python train.py --n_layer=13 --n_kv_head=2 --vocab_size=4204 --activation="tanh_gelu" --norm="layernorm" --norm_place="pre" --parallel_block=false --init_std_qkv=0.0274 --init_std_up=0.0274 --lr_mult_down=0.7 --beta1=0.9 --schedule="cos" --seq_len=768
MLP neurons of a small language model. Each row is named by its layer, matrix (down: output weights) and neuron, and shows model dimensions 128-223. Each number is 500 + 40 x the weight over its row's rms, rounded and kept within 0 to 999. Numbers have three digits each.
A block is one neuron, or neurons of one layer that tend to fire together. After each block is what it responds to, as a language model described it from the Wikipedia text at the highest values.

L5.down471:448476495477528433518539507434489532525523474495516491483519538454424513486558492483565556524483467452496510470468476398444487552478485465508473529465528516538543557511496422487477508466470547488485460511418504535503507492490486522480476497507525453450497506491562430560483474478523538504
Description: Tokens that open a place or date phrase, mostly prepositions like in, of, at, on after verbs such as located, seized, lives, plus coordinate digits like 38°39′.

L7.down72:478473451491528464527504422482513517501471505491509425598379580527491514510471487482455510466487551454500544565532512512476458489417534455462552545549523523515484468460458517491512557452482461537500466510553498552516570502497483478418548493605540477486502539493435474442517447500554491495
L7.down341:540523470475461524557518442525501522492549502533463425469490515490542534487551461504514481547523432542528519496478497524492484553448534483491558488503531513525510469473523559540496603509477451510430532537527509573514542528479461485393512423493545466468452548491462462492459526545554501493
L7.down366:490512466481556425499491508565491466534485517514432523524550513489561550467474524500520509457470518479500536534585476483530505492569425500441477400521531506465539502507524497470579545503538493458493513487529533501496485542549480461523497490466497506458571508518454458509520549492502523510
L7.down533:472466526479437521453396528510485435571523454435503439533536429446494541526508446516555479474483520578567520478617423507476515489508541529557486506551454555499523497499452517494486559561512501451541519482462491463513533423604451504546499474503411478424498576463501550529510483521545501518
L7.down657:403540512536486540519552536478543437476519506490464506463557466548487458477479476530505377547447571522488519456431497515540491462502523501459511449462498537426536471530509502556537505489536485500458540491529548453490538417535513510538514536583524466505510540509500565526542521556473586420
L7.down732:498397491514515502549552475508521514530441484529512627506468482470481514506494465447481485427478468446519478500520443550474507526514489429493517506513528513516417537516538503492595455518538403443475468482479508522464451461442515484474442569534520486458491528517485484481503483504519517527
L7.down787:474472530493485526527535446436506454458546585599531533528549466484512446494459522463462524488509494453391513453567529463475434479469529582505472459526514573521450448386479529529480542447457414521467560443426499570513461444526443469459526478517517494508482524490521516480534452475496501533
L7.down992:467465512520554458511491494497571429482478537524513526508552494500571501540490540502458531457508544480503542557528619421540446455512544392534483427418494479516515554577485489506531542533486470522495484541520516518493541501459501507516505545486493440492565461604520466499447573517460457533
Description: Mainly numeric cells in wiki tables, especially the leading 1 of 100% in election vote totals, plus blank cells and row ends; also mid-word pieces in prose like f-il-ed, dam-aged.

L7.down19:522537500475535537502516459460512513576500532500535511474437426490511558532468523464520546475498466556445508505534445439485479435482523552466494550550452485552498521506416505507541487526565530484405535526599619491484495491436452476534461477514500458469471451472494497517498457510489550443
L7.down126:465448572513523531449468526481479522503599480475519504525539488464561564534603480512506433558462474545498474497443481559470501424468555502557451549544564474490515472457481456525460540527509542479503504522459483546533483467482484583473518533520512486532546548503475421508514474517561469467
L7.down190:475437457445494503576532457430414476466583478588522569454473456461552506553511505544528459524490473494492512560435513494526520475520539534492450488519489518542484499532476461528493539532511435546447515508505554494535510504447450490460563466526548542486494534490525493463446426448551506466
L7.down287:470503543506524541471524535522477545456503540544486471539536520512514459464472558538465432524507481474446513535490479503522557467454480512454526467525460511477462421449502573426449473442528508476475508551493554476468496452538485417533563471451497475496478587625485572514463469459529454447
L7.down294:468517499553534467478522515477515515483416561474530490472529533398536540507504563527418524502509514449502473486504453422470504485512511574449419543461476451458569500472494506458455534454512520496465529430428479465576485405474499480515483492482544512517512478543444468543553571489619517497
L7.down483:507491551471532521457506511496506514535527514535432489568502499454497570552470465552469425536471566477488491442506421572426504537502536504479440539513445471475550442494522444503529538588516482570535456515457559526503460413540449472475518404452491505482467509464526444567464461396503581551
L7.down667:501503501485473509491520443503463504585494488451466530487495401470550593439497557503555438465561562463484549505422486459411641552536490581551493550506429490536509452500456533532466454509441510541462524456414527505483541432542468561558512496465523469531513496518403479438477468454447501475
L7.down707:474564501514478477470511525512442507562510500512489558531506523482490492496505452442467555591488450548529508501456472477554484491469552512450485460509589544472567455549470474450537505561527499520433399508489504555450494501495507457498450502514523474462531515490468550514497462468586519528
Description: Prepositions and direction words that introduce a place name, mostly in biographies and place descriptions, such as "born in", "near", "north"west, "based in".

L5.down951:442512513560472520455537486475511537503411516475414474524459526507450619458417496489524511471569432470497561508506451445474467484562494475535500511464519512461471547489484543470582541496467566491519496502440503460513531548542510451514449494438492419521518503500474532517464504474565512486
Description: Digits and separators inside numeric notation, mostly longitude seconds after the ′ mark in coordinates (116°09′31″), also the ft–in gap and decimal points in tables.

L9.down60:450424512506558536507461468509420524415495495455499497534470588489468530417529499487444504510482539542567582530498507566506500469484521537509457443437443487496462577477557515426532473489515442532495554456605557502477469404499541564437520463488577518492542470441473479463498580570498472489
L9.down135:472447551513494494478455501476441509488516443424457484531591491494468437545409510450471475477507542442505480559390458506506453490536501502504454508446468504468501525535475480568480507425464485465526457536524535446507434532581401500612522420525468519480503459478508480495525458467543538514
L9.down158:546443518461499440549428530439501480486550540526505412528477437455520530532523512500465503516555595461567477526520468462507520537391528475492518525487484487433375444464463509487509469459482522480536542561486484457511544483427521480442474529530489541550485470483527506461494509503486506476
L9.down332:518465540463556541488530471499507510462486517537507464562470498485556565477478548462483493527497467515456437515529443485433611523569502466514473562559430433463490506539487591475505545532424539578486486485478469575537540501555480528478560493522461461535488469521443509525462467458597451555
L9.down394:462475510546455442467433521546437550513540514459490474518538484556473553447476505515547508606501463556459534546563428437401483509440529590494516506553489521478490471436545494478479502546473548480456463496560478498529475447536478512500523496446533489440439483593537486529510538487477418553
L9.down459:580459399450480545542519481525409527476423474590516522468533511482519428480482486499546535535533476459503521438446546469428562484409493534519513510453482518480464456483536477505509492436494522630437477576477474476578517558556487461486536433518509471490510483530530487546509536521468444494
L9.down648:507536445538525495541415482476520490462553470513452400522538523455471463516575532520475488543523474494514509499505491475511525551547509485477513483505507454493499570439432502458503581507459530506405516433588529521547467457523483477547511460472496490562491544446443488477532535469500522498
L9.down726:472480503494497522574450557530531488483562495582406452531479484432459514563547547571469526502549472471530517442477542514533454488507468452472465586479507485458519552481481485471505501535516521568485418528422502493482521475542428446564566518478476521486516498467476460516496493477509526445
Description: Structural tokens in Wikipedia tables and infobox lists: the row-opening pipe after election "Total votes" rows, field-name starts like Elevation or Doors, and header cells.

L9.down142:526484494529554570427518488434485530512515469481512442452432466513500499464537405513500529540547544463526475403491549537417522421479519514506474466536497453574505502458479449593461519490470479433467466564473473481498426488509497537545486497510490462450459485473512557472437525500514496509
L9.down229:506475475537438530491486491478476538481485489504544545510478514499473528511457562461528476409490547500470507556511519461565455517545505528538510537492527442548475520570496445488496505441585494555519489439464447455533533488457545551518576504507576510450488533538509476532456444451553532479
L9.down321:486517448513420504536485457457567502504518505529424564405475457504552523429466510497495534513536474528557418501540545478433500481471562539525503440480484514530511531494541492405453469513530524451471488501493541496541470482521463508507514453497485522496474486472444571504529515515503436459
L9.down507:455504492527482464477462472438579561433461451542510522513542492537513511520509492485518518376511569501500524525472457544545456471541519537459471502474517491487505505494489508527543526635496498519515550533465463534507535516481500511523434494527505502551469530512527496531535523417521463514
L9.down561:477514474502442454548479504445503401466464489489489514499490476509532573490592534526451435408496497518509502501508484460504541536499542517441504534520505537453460493544546530479512462500574484487507625429464530472449532518531455554468508428495491486541522449544531525563564479534548503491
L9.down653:504462565512467585455390506409519590542396467544486501493531525435509498474521590465569453507516402524514534449528478548447482452501518502484544460546505519471467536496503501427413533452450506484487531481464554514525592526491490528507587495545443508440567480534532503514500494483536494494
L9.down682:539561613449532559486444479512520509461484563516526499495466514502475436465592525473490481439407420507539470499446619475496411456523515445482486477492541485442465463494547464474471454504495554512573437460476514526506450512512504561476496507471575456515472469528562470445548492551531467537
L9.down820:512486497516494398476506476480498589506478484480537481512524381493503656555426531565484525531552531462504511589453452513451505459509587499531510502465471445526520461504474470485500477553510484483513486458504601476532512445498464537510479542464476526530464519494586519490518579415467484551
Description: Prepositions (at, near, in, along) and direction words introducing a place or event location, e.g. located at, born near Onitsha, at the negotiations.